config.toml
activation = "gelu"
attn_scale = 0.125
optimizer = "muon_variant"
steps = 6877
MLP neurons of a small language model. Each row is named by its layer, matrix (down: output weights) and neuron, and shows model dimensions 181-276. Each number is 500 + 25 x the weight over its row's rms, rounded and kept within 0 to 999. Numbers have three digits each.
A block is one neuron, or neurons of one layer that tend to fire together. Before each block is what it responds to, as a language model described it from the Wikipedia text at the highest values.

Description: Passive past participles
L3.down72:525498520506535539478467474478554510510514529500500513543452513497515511545470493503493476474507473514471523498493536530476546527487521487484482507514538490526537526486497497460454500518494460509489526491460509527453489488477455493534474525527505526527511495526525508533531475476516485464

Description: Fixed-phrase name continuations
L6.down340:511525508514525504461493520478509528482507538455448520517516515498502478474510504502487532540504505497449532538491475549539537489520478488488530529519470512468521516473471532564505466495530506502464535500470510495523551503539489481498521484549503477458495508530551480484484487528471457477
L6.down702:477516479550500502516497509514499488499453512489550494518493460479476453505493465502487531508470533483543502541499493515509492532492478517518528484517465491516490508510535520534491458494464500539468471544527475467534516539481442468461523539493520470479496474532518466518501520500531508516
L6.down997:516484486505510509526466528484463503487457519492488525514463495519512468479507507498506552491471510490505478498538506522504504478495491511516477499520501509503519458475513484463458504533524497534471498438514494510521451495475481499502523510538522502517503482531521500411483499496511482482
L6.down1417:463530494491490540527475494574505507506488505494485502487473541500519482477505451527495497493519476442493496512510506511482442495496512503503488457524523468484519493538521489531533486533449502533487487531505477511515482475476488471464548493463500501491516539511486510470495483520526518532
L6.down1701:488481464507494534485473468498478499503482467509514489476531493480465451538531495515485455526504474513508513487491449509493511465483541525486518498513503458498510544546507511482510493493497534507543482499473494509530465505496501475530540463499488526518518504485450512451515502486510466584
L6.down1762:505514512471484493505515479477518493484552478494509509466521473485466477510488534484493507518468485486518505490463488535477503488487491491466534476453458493484519458527484500520484515502460535502555528486512543488516528506520460456448515509470533524495469498471496514503509539481552488482
L6.down1825:509448497511492452525511516504472484498521447469475489504517501508557484483509502490509508455512565511495486491491439512490525520472514510433495521504499527526510518519540477521456485499465493540473521523514475487488496505486502463489484471484498503459522495518501483480442494506515517500
L6.down2023:470500507533504514521484479550501531480552521546496503462464481540511500461499532523522486468500510548543499530473491503519500476475490527531505517516482514492506525533524517516442480463482474506539436497542477482463545496532539512514488513550473525504501485496518477484445491477497486491

Description: Coordinating "and" between verbs
L9.down459:494513521513525509506485532498482456504513490440516523516510488490521514484501501474512484486507456533499542493474505500525520471489504462514523478522540513483543484453520505532533479486513466453484480522535523523531472493507493533474526518500558464474474534535546479493492514502497484469
L9.down670:466482440517591518471505474481498484503490462482488493516512474521497509483531526500503513505499467500507516458499484478511484499472479519466464486546485499485536518499524500515517507493499529502519519511487488538497511529497485530456491485540495512500473471500481515489474462522498473497
L9.down726:457502498450477486500481497456528512504480469525500491482521519505534530544542508465469489525479502523501498521454515482482495454502478572495530498501469458525491493521526508521511475474555519540484495503495484512479483528477490504506529501471530479469502512500501460514525511497469501486
L9.down913:468507504541492504510498494501532508486491485461504528535519484517497545489462463484532493485506501533522526446491460525537518471496521515454497479534489493505511454525562514490509537484538484443474496547539492508525484503477516509511484538527535509487471519517545531511518519524453521501
L9.down1134:531480523506491526534516525486520425481516465485518444476436483474535542473506510491542501484524491494528517522507489534478560490493455495510495541480477485515532502489493539538537488482512489453535482496494503543468480498514495515499469554479538512513477528529526505510482494536524488500
L9.down1553:509510522480508502504511514498531448482528434446477538478452478511477528509473483518494499509470531487546464473490477487494462531415466475457559516484511558484493513504479544488496504469487487485474467517521524473530468485497501490485455510512515510479487515482515466507495501488504496501
L9.down1752:485494493522459512509530511463500484508516479498504493470450469504495515469492523503493524521541533498531488512497457460469467520481485524488486514480466457486517444501419533505495473485508454496470558511528546479504522519502548517508470512526493460547513514422501477525510495483440531499
L9.down2088:489498519486527521503510487474513464510487492481506478545479465470499500494478454461476503520478536493486490512443476512512487472516517453521468517473524482504497489490506521494545483510528527463521475498493457491515460458523485460501547522533524525491556533511456474502480499522479469512

Description: Word-initial G fragment
L6.down180:498483502504499498492514469539482475510524528500503522494477520513482510479467505558518487481490506450454492522516529455479475552490497490531505525495496496483540518507531448507511535476529549538463470485500503506526538511533538472478520540520518475450448525470515516466492517528497531496
L6.down905:453477521510492527476508507508492485522518525553499528485503522460512510480508454511512499459515531455521495516492546511487469528536508459499511518508516499489530506468517502547519523482525467506475490473501479497520490513468545510516495499469518498467509480530519469469495480522451475483
L6.down951:475516565500465465496531533496483503468478506518542539510507478493488507516480459497543492497513481496497547468551511464497488519529525514513457535479510477520522495524493496500528505550531486458537463503491555493510470494528482502498477508514467487488490499471502502518543517497471506489
L6.down1146:465517515487487501492496508489488493506502521509502474516512459457533466483513497509522502469477479534539508473493486519461487469537565493512487537465519503513501508530505480524460525457514503497493460488520491453535550494539503529517561541485500481485506564507517499533493456500514481528
L6.down1194:461490481515504494485519475516492487488497483503515491474500489553516504500455518553466524484538463455518543528543517505468534502529473500518447470508492513496474525488512501507481519507518485465506525507527468490506521470496476486539501515531521514522540551474505484444496549470481479494
L6.down1409:506495482438512518497514477443496512524544494483517527468493533488498480553475534488494462497456515519508483495483511465500480510520515474520473484494483501546486514477557508539541489482541484480519504474498528513504510480454486516483465495480486501487501536530540461490550554495524546516
L6.down2042:505519514475479506545458551479541478524516474495504491520475489509541500472491462525493519503535497496511497497509517469544519522461522496517516498506500507548501514520521475515475503496466521509522527495478510481497507521525505484453476483456495533487509519520476463529500456511508499480
L6.down2166:513479535505509489536506462506514471516502468470463542435533534497501484492475509545475485522467513507427506519463518485507518540497503511468496460467466500493502518503560515501508477484503505523434508500506473509462520492521502477499496530467506516498505555536533467470525505490502498494

Description: Sports and election table cells
L9.down7:502498480485479518514509535507494516485471499518516522517458488477459464491461512462481509485504534516463481531528506513517505498468537537500507465493483524512509493506489471521460517523478519523524482520501486501489495513478491486536474503497498500505480452505530491498479536494465519514
L9.down168:484487503496512472512508510485520485495552498509497480476458500507493534480503496482510486490488506538481503476529447504567466475479497477502469487482505476500500524502486530499500503443498487555548527454583503528497501473520498511555544493498510480469506509501503486522526475506493490479
L9.down177:548457507458477487503514538551534495550494504484472494515523519487509462503521509518490507525472523549456461492558494512527487490505475487512507499500556531529546502483496518483535486511504503499515546554542493517521509499465499527479502503486509487518500453507509481469477471505508533513
L9.down1221:529501480499516478517454531583541541485512470514559506504493503495520493450508481503501497501515492495490544513494476530487500528452513493513476450532508577496460462527487507509513507492485526492515499499454486500487527498545485518525493497512520533517507477497476523436494499498512454498
L9.down1549:502532491528488542495515484502501531497510490511521495464474504527506511470527467512478506501506509495525492510513529551518479479507469444527461497502502518524515455539537521505481499543489516529473513452515465479511463539494489508481466472488478451493503509482471526468460505493489504504
L9.down1697:488526490490480504509535466496456547501523467466500452497582521512527498532522489469459495526496472538525481484471486529467492470508513494503491510503521462515503503507503509546533506543497502511524485478512505521463491555492563527490508518518517475496516512510481485496486500484510490498
L9.down1834:525507512529471533529485526535492542552526518499463496454505476513495491506516525491500488522486520525478468523541471525538506526477511517480518512466495475498503533494487496480509513515509523490461474548480429502524478492507477456535489514514465528477559508425528503464484496506522494466
L9.down1864:498471513541522510504497531480480528476483514475503469554473512510534514516500493511542500498530534486490524493464518486477545525494488518487452521503460461506515481515520502467508510461491456489517528479507480495519537486499514501526504554494523547505464489506529516465507513486513476533

Description: Location hierarchy endings
L9.down175:560482478482443499505469498522452539519533511518471498536498512493536482476499494506484518500515506483492541558491517474544501516454476530505490534508502505534541518497546469486484510472496496481514500492495466503503509495524546471524521514507480519490540498504499524532506526516472536491
L9.down424:483498489503469521482496513513529496479534498485506456508485490499492465487516488531485510509531499449488492481554533517502518452515467493501487500550460483489506503513536458518509518514428524512506488480500516466469481467530490519476495501516497505490526474491498517552506520492505527536
L9.down528:530465516475484506529494479497487520531517533515475497475508487483539483451509455521513511521473515530533506522501486500498502509472491524479488488509483521528539506476473496462525534466493498500497500470504523484516491502468524547537489444484503542500526471496508523560503493509499478493
L9.down644:527480480509493557522467499479502529484466502483496526498493469441502498499532491553518532476521517526472511497527506443479568469499478526501474510488521535557506459527506492510504492505531471515481491488504505473434491518485486541496514533503481537541514475483526453465475511457526476503
L9.down992:446452531506508486497505497490515506477527512491477491473514515502487485481480524502459488478465520483509461478469477493540516496499503504526488470543502477499558548525542470527484523543494547524498497451496487476524497503524478570457420518513494501477468457528506536513517500520521499496
L9.down1448:537524496481498504477510529454479486518491519485496509521509493475476478507518469518495450432548472454535485520544475459488510489507435519507528515491491480515523497510516481535502528490465519492474477503507446491500524506544519482502524476489469530492506468508477515519525520547531525509
L9.down1788:506490502495539519507503491525504482475500512496520481506496497480517503526511505485485501504505532520505503490509518485514476502544459528517486482516499505494507504498516474508490476514522518474511465472550514506453481511504505510506516493473530474505499499487494498495490481478519449492
L9.down2025:491468526490474472539513502476474534490499510489492518502511487523507515516494485457518470493525515524517461531491490548524504515450497511454514482485533514503495494554548496487496535518475514483497463490531474479511501495496558532511509501509523520436483483448508519509475471456484549550

Description: Numbers in statistical tables
L6.down93:484492529504508556501501492468469510511509502526493479482475510540459490494482479511496497491477483519514496464503491500481511484503512480498506505569523480496506507478506475520525478492465521526507486487502540486497501491522530471540503450539453477453491514490527518464563494487524491504
L6.down557:494501491529452510521514497486517484426525520563489503474490466516467481483495457504546522471504485490481499507486549499517532487473465475501500469491485504450500534496469456519532487525532530481532478550502521467555522500479518535513531516444462510473482494512489499540488493477504516441
L6.down601:471516504482505493508545504511505458551494533493496481478529487481490502524564484428554509506452473469540472512532472512502539521474474483497487512472514500511505525482511492517479504501518483444504530498483506483540458489488508547524489502469477505471545513504505544505472510501492493479
L6.down788:516468516525542508486490489480498522478503486527525482506492491488502480502499530488543490474504472526551488494475530484463536523538468504510495493464513558522465513493516523488464519475501489520469503533503510516478476459504497509552505513514531495439480503527522495461482515508474501505
L6.down1144:504514538509455514467446497536529519475501486510465509443511505485505530546517487527499487512522502480466453500479486548541492468493521477477514501530530518472506494531516511498507498487524520540522543506476526539447458501494496503509493491462511490497481524500526503539536505509510488513
L6.down1880:484496451477480518462500515486508544472494501516496500506481524512499516510500492557502512442487534446458484509548513516506502461517512531514516441502499548503469484505483530527506470509482510512527542510481496524480487471451471535504528448498449517476523491520495501515516494528467471496
L6.down2092:558520508494460563509463495536511498449511512512475461514477488527562514487484524457508473501513483495490471538463483496477500504459490496493519487468475479528498511512493491509493545508467506501492472473498517522521496532502511525534491499496516528453491492487461510539463495541511512497
L6.down2155:509500476512495494499490513466483490494509475481512492508454514482525482493494451518432462474532508500520513515511528518498488497499488497491489525444490545496464548536523535496508453470467508487514499537513521505502508518505507456509501500462493493513542520488530508482447525477524477535

Description: Pre-verb slot
L9.down202:505526462463484502533543518453505538523529515478481512486513520476513473475509510492490493499533508496510530495470510520509493513497499513537452452495486538507472535511454545509483521526509517496514507461485501519498536521494529433505474473491541499519515507518494448524456526509487483483
L9.down258:501501504504515491529525503503511527501521514551501477456472484499549491495503445473465532468500423519510479515449495511505496509453485482551466475486511500525500493509503549506521494509498533498470501531487486479484542532494530530539480490529509513470526494496518526537516478490484504502
L9.down569:488524474506472486437523461496487492490533509505500477465514517479496484540485524514461448515512497529492510543519507528502503512426463498505515476477507484502510518542505507512531506514496518492502536491444538464534524518528528505493501465507512490517491460491484512464490514521519484510
L9.down594:456562489501482467494505524522512513475483488489496487456475520505524516507509487485533500523516501525513520473520475543484544505458537479509484466500481480433497475519521499530537488530478529495493523486507524476583503507502469526490481485550513469456536480471567493563566483495545502501
L9.down857:429513551462509478514512473497527483510494510511496485528497520524490481504471535501505482510495481504456526520470446473490533473501494476523501469491519506508487544497469489518463476469536480474506511489446490514502520499497466520517518467493483510507539542546517504488504505503478512509
L9.down949:465478513499515461517484514528488527483523500523475451527484492481517509537482525491537510487510501519504551504493488485497481514504451515513477525454507529498521530503486514513500475542489536522494533483511484496498548460517521501470487517490504492461499514526483471508471484562478535536
L9.down1515:484492513505488496513488474529476575521479464472504547500526493532504525493440480499539533452522505524486514543512545527481479514531471504482514517468482496530499474448467510499510484506504511518504528481481490506462526479517496497476491500498510509494531495464460478509489506527486504514
L9.down2059:506493499579524511520535507468503504529450487495481520523546509483518514473486526526541475511499478528542485518473517472489473489542561489544507487490536488520504463519530471507476492542504472497456479505514529480488536486461515500522509498480530524525511496522478512510509465475495477519

Description: Letter G word pieces
L3.down2083:526519511470458526503516538504519479547485488497462523501501519457501493490407518501496494485490510518523477534462548474477492553475481503528488462473503506486481516499544514487501498478489504506476487534505464511491510526501490470495500489506474492472509521483515486442498473528458464527

Description: Main verb after auxiliary
L6.down197:490520532511486422487489479497487488475534490496515499500525503503516516559495504500518501518454506497505536495493515516537459517488462496501506521490561474511495471526490496520515509488493524464506502504470508456489472498478519465469495518448446472512491428477502505475527507490489529540
L6.down602:477519497537488463488524518489468534492486492515456454475490535506484484493497516500518520525479496486481509496499501501512502474488539516478482517506514519485487547530491509486487500539458488492517511535518531508526546540479525518501532476500420513434492512462493472511528503550546493484
L6.down679:501510457530506507480507517493522543531499551493537496550494544530500510482447560508477497500478439533504478512524503515439540545506478484503485512520548481514511482477530473497492485468496476469455519515502527504498446449512519480488534509492473506491526494511498542498519489481473490497
L6.down927:501543533485503489488550493487502534532516549527480507470507456513496466534471520500517529509493510477483511530513533461504509491436535532537520489545538487496504490528497491508534499522471456484503492553502541519522496488497500426477518441556495514520475523506468487517479515488463484472
L6.down1289:501513484440530464480559503501489502464508508517482468582470483482480521519484527541525520494474493502479495505533508537462500506499522502521480545540527496514504491500515471483526509492513485446504544490537529497478509490479437488513561496517502515497491526445519517511499496513501496458
L6.down1519:517507519522507511506500471457479436537479494484519482546458461512464466465548533491469490451511533493496486483527501501536505501437455554505485484513477504512518502503508485551527472494523467513521511470480493494553514488548474521535504516522477520469492490463530472518527489486446566468
L6.down2086:524538481470488498520468458470493503503486490478486485473477513482485489503473544540541457513495483486510534530486448544529510529500470520496510475496534517497557524527471535549539510453507522516513504531532523487543489531512513497500494491520510507480457496502520485459538464519541503461
L6.down2238:545508493458502447464528493507528497508517502468515469522511515515467518492509543504513485524499529544516545525513476497483551470457484494524497505531538497532516498534523507521497488511500513503457551505507514524485552506481504473514518512537480526504491481495498489491456483507495544496

Description: Word-final suffix pieces
L3.down247:487493496552497545497489496490541497531513440479490473497483464481476485499454541523522459497485498484520495477488496517491516506554530527520500531432473505485501509523491450435481498532492457501519475478550479466502486511518485503522533478490498526507531445539497503489497477456552516552

Description: Statistics-heavy structured text
L9.down49:520489513513480516515504461479509506490511499527494542500531489527494539500523506531454463530511464460526526493440476503501502487530526506468526467471520503522504512531476496491490507476465520512497510428509482518504482521486481496497478529531483515549512494550485503474497506443499528480
L9.down116:538512525529489496525454504541479512523507495462513542508488481537525551530516532499531478460474508497530551558515489472483487522456490484464478527456520495475503515489474467479485483497499531496456528547483472474511483469500473515510524478505503488490521551494495516490487519503523532549
L9.down495:510517515485455473492480452526469491526503515534479474490513495506491484528490440502524499444529474498486460492540500497489471518477534482494533492456501521534552471484484466443491472489527493490533492450514527509512513478546510511556528474470509477525468477454538526495532508556510510504
L9.down751:459514473477501527513505501466502503465509517492468492501502508529498485470468522498503463444450502544505495517452516490463518529458478557479485535511525491506500500472521503531502493525493512486520513510515504451503469454532497489528488522533459542494518512487486519470489475505538503496
L9.down1017:491489482467481529482528527472469530507532476502469514514502516515501467531501525500492495513500508528512489470482507564520509483535476522571471526456498480494502460455520471483437469479531485466482501526520559486505512515509501476504491502525470495497506499553495526469490502448510516533
L9.down1602:500418470519499540480497478528432485461536489509515512499508486473494453530503527557492502534488523500488488521511507527527511531502510487485510471503510503491484483488541523486502495478512511531489491527498440540480501493488516539534463465523507542521507521545525529485529504525479520527
L9.down1793:492504552458502490518484505474488531523538521507517504541494484522539517543512538487478524510513504498517487461524460495506486501454524484489490479501493502512527475510503518491510499495481535510477558479484544497504498476506520492496517516551475482504493515483533462525506516504489490546
L9.down2061:482488521495517531507535451524507513504470482509486507498489513514448488496537489537542543495527517509492461483483513520449497496525498544491524507534514478491517504513461505486505546518490510503498478503509504492524544509488475510504455504508530499500523561505510544507509521460485487538

Description: Boilerplate data-table tokens
L3.down498:506525523511560516475490492521530504487520505474475526510539469508494506490517481511509504485483501512520524492469495465455489499505469495494481536548500520498484480495501524506491507527509513470487497484522511514517465484469521495563516559485494527538476496533490484541508520526469544491

Description: Word-initial split letters
L9.down139:504520519496537493491530536511550536488483514490518551489528474519532522466444544450516515545529487489461526501479531518532495472500489524495496520496508484549489503524531483519478494496522527506471473504507498532511520508511504477483494491500463464465503487497499549484467448472498503525
L9.down241:495485498517491491526490476532495491529519495457545481527504511534521546531513492496457430540524469509507483511508468525530495540500531498463472459502466485492465499501531491456500444520506475522471503522509521467522526453523472515504541470488476495530514557442507499497477532530518524521
L9.down586:501476527525574501492496518504463465508463520472476482509505492483486463484514475530481503470490451490529503489525511503491530512487501531497475479506514487506477445536527447498500494505467525474515492459465511485477473489546497503554493515541519495466513547434495485533494501516491523541
L9.down601:501492516469475549519467485509484530493510531500525485522479476519509535521518495511499571476542486485487498532480488524453505543511518482523464567520502481520473500511484481441479558503506496469450484541503477520481490505508529533466443492474527437482458539482499535500498531546493519510
L9.down911:469516526488492541509491514479449495480456455469511515511499487470489529444497501453485480563529497503526515521506486488536506519505510535518478467541514499477530466508506503510559503526503476511481477477466489495494550494512454503510487523490532494530475543511499470538481495546526533534
L9.down1079:490536507489464495530494505515478555464522529507499532508516487486488464487467463527518473533502507458473515501473524498494503484453552464460475466490536497478515477495520490511550459450510510477462528489513522501472466504525508462510532491508501520489502518495530497473503506482498493535
L9.down1343:504499504461498473504513470497508511557485508496473504518525503491520480546494492498517535509473487520478511516524456511489482533509497480564492528528480462487502529527488438503523475552505491503454530523472477505527509497451513479491489497496490484493517490487488502493526516528485510486
L9.down1627:487475533475482509482451547484532452490499508529496509502502503501526490522485503493493467496502506477495492524531526526491496549511533499547494491492525488493529482510519532531588531471517506492523480519469490518497547485536450447524476510525509550468508527531489483542497485502494498499

Description: Markdown table cell starts
L3.down1074:487480482520505500488533463489483502476523516509514517484473508491509542523494481477540503486488497508522475501506506507518503519514499482532507439472471563511501484492496504473497492503483463524530498513489495493466515453507480500499522477490477475517490526470489473516485510490513544465

Description: Census stats and "is" pieces
L3.down750:532550508523541496497519502542486480464514568491533517512532468502492543479494502536500523487554499489499490495508509472478468476514467549497476493504472500508497504494520518500476510511495490462490517455499497484508492531486517504523475542495451473473523509519485497520515521485525526458

Description: Coordinating joints in lists
L6.down39:511479484505490456481431497503490489477535499507486524506483471498528460501538465506484512512464497497503540490538513499493514520448498474460487502505472507504507526504459478534499470523506475474515498471462563538501507456485502488502483477494513502487512519474495460506523481487500561479
L6.down102:470511519528483457518526528534470473502527496462473479508516500525496481532481479482521503476530510480483506529530486460484483475481511522498497487514513477515509494495490460501508531528476490519523488486530509525524538478505535472522529491548489470476478497505487462475536498522514566482
L6.down272:497505454505524494499489489537525531493488504493529507491491489425536492482529508466496489511529504515529490503511448470475436476503506537495491511472528516471479467506519503480496510488506481510545501479511496482556494515482521477506500459481479485525530486506485506540489506482481532510
L6.down911:501544481472502521482502488512521482486498482476521492505516484433520478482498521537489508484458491478481449538520520493519516482490468514477532486534487501529515535481488542469518514466528483504512481515494514556462490466480503519496502495485475561512502512475479503493507498527489505466
L6.down991:480501526500481536518488481500499534483498454513508502499529478506534443484523510480481502529506498465491500500552515480476495500489506502502488514501485484468527508488491535516526525527520481500473485461478522450499442515504508483455547534535488523495533508486529498416483504487461535506
L6.down1316:505491476500487543520477499489539502430494460480488578525469479516529488509512528457461507489548479490463459477530483490495492502489548491507464498532494519481481463518509507505470519466531505530490500452478514532519474486503473507457507464449453496512523539506473478495487477506540526495
L6.down1396:482495515476482509519493475504537545526475499499476447539464468517489455468508535522506548511517487469519491488505535542508455487521494498476484520476515552488530494483474517512507444509490485468529517500465492521490495472533524518485492515522541491483522493505492518490497500458510512512
L6.down1527:501510510531514533528495501526525476524514532492535520555497537514534492475479517506510482508478490444510499518520538490481524519561470489432531542529484554522538478523515540484451495477478475504501513495439467473526490494479501552490517531493493509443463485471524506508492492471518517506

Description: Verb completion before object
L6.down168:512493544551542472486500483527510496499518480561483510465450493485472515496494477517486502521465518491526482491514495540515470460524503482538481476571523505532498534497514523504558504490520545523509437505506479498498494479470489511519489516523497506498487491452491468481508464503499472470
L6.down651:477504506475506492481492491496489507479517540502489530497500512487495487488494539513457498475546538494473447511524505507535493505520537517463431564491471494467451487490551504481474504503486491524501536518498530475495500478487483505527470536532441520534475492484549527536491501515493513536
L6.down672:511516542462491487503514508547484477530494495483450484515515490538484453523480518548497472490493526516469513530572513511514457488486460495501462558549524518522504474521556508524498504513463413487494479506454436484457491518494464495469521483502522499475478454470477526486496461537463476449
L6.down713:490544503534521480519520480496480490480488460505506467491557463492529471517487484459512518495473537466496504508527535547519464441511536526519487485529491523519510518496468492491491510493476541478586499486484506514510500508463455477525504464532497464490479491508495484475529447505480516532
L6.down1012:515473484440506477501485484474457534503496495495490488480525492514507443468516485521470497532486548529489479472489467484506505473445522453482513465514509542493481477560498504517524513507467465491516523490467530510504467535469480515499511500559488526533508494480488488472477500516480462520
L6.down1152:445503453531477517504481444478447523515509508496523512500499473468511547474528484508517492484516534528463479490495522527554496524440529514517509485502485536506527496478462485476488547492477504507505495520510489464498539530502484535543494495559492507482513545499483505495527520469545480540
L6.down1970:506464536490538498531541485561518485517474469517481513481501444456494513515501513511514500477498535480501550506486524477457503509530482530514482508502512532478465526518470516527479526484503496491516490522464476520449517503498488444498502492507492490520478514505490473494490506528457492576
L6.down2224:500467507505512505534522489518499487499462487415496503549502469522485498538508522520494498528512528493518476471450489538519495455539519511494540481493490465502482492526522520469498467487503494512521518512497451479509510508519532466531486520495545518524491492520486510520532526517498448519

Description: Coordinating conjunctions after nouns
L3.down945:518496510521490506498468495535459478491525507498491484519495434482526530491458483535496458518486508476489511518535495497531511460524524511504489503533494459446500477489494516489502502552499485518497471517433523481537516443488499528489514510536462481521521494494522480468458491527488542511

Description: Post-title connectors in records
L6.down144:491526505483524503532504497471512511476505473505493480473494538479507485519501467494513466513518463496492500511500485531461483483508505521477506507488526488452488529486495513536555515485476512464514522476507493478467513472484477432468498498472472558525526497433531498542515508521526495499
L6.down691:488532482475518477510505513483485502482538458529506478483480530530502524477466547510489466480507524472481505456507536512512488537464486449483529490447505507514539489499481521566522496500465507534549530529489502512513507478501514508472476465562463499496509469502503508528552507495497513529
L6.down947:461485486520472539480511499458460508522517471486483520503509490532467478453523494492502525479476529499476522516474474497455516528493513459494537514463460510493486500498526500527529533512473506480500526517516513500497542508441507542553499491515535461471479488486515465508513533515509477491
L6.down1180:519507478536478483512511455487509531483475516529546513479481482463504474525538522536518520512475509503512523451588504511447491538470492498478458473523489482495515479504468511547498471505499483486463522510487473540506499470526494529528507477491479538508477483491484496496504455476540517521
L6.down1418:541510478457484532489492509509575496477551511512490520459488465478502511473511511520480508527501507504482460507526491457487516492476489522500492467482494497483476479541473551516484468496524479496466541491480508508475449471476538526505486459475524433491540507492491490448507552527524474506
L6.down1523:510518487480502544513496498511495501473453471498499460453502484438505515487479543509529527466504522521506522530515505499452486546450508489511499524457474503482531496503518527490469520477481489491501499493528495449499500487489496494464517500507464479481494505470478457495491505461538502528
L6.down1836:534536488487467483481518499514494509502518505511502459545484471530570479522526537490506484495517439480538457515497477496501470483479479501447514528499532506485503479539471470478468480511484497504483522478521503492519497507506541482493499467522524554493478494449503496461476484502487505525
L6.down2119:553511497478540478500495485460509505503492448499528502507515499511503531521443446534504496437450505503528490540497511501489503493503439498542541503493492452505513498472487550560494527504492472517501532539512521525528539510461496524516463515551519483511497479458472511495486540514529505509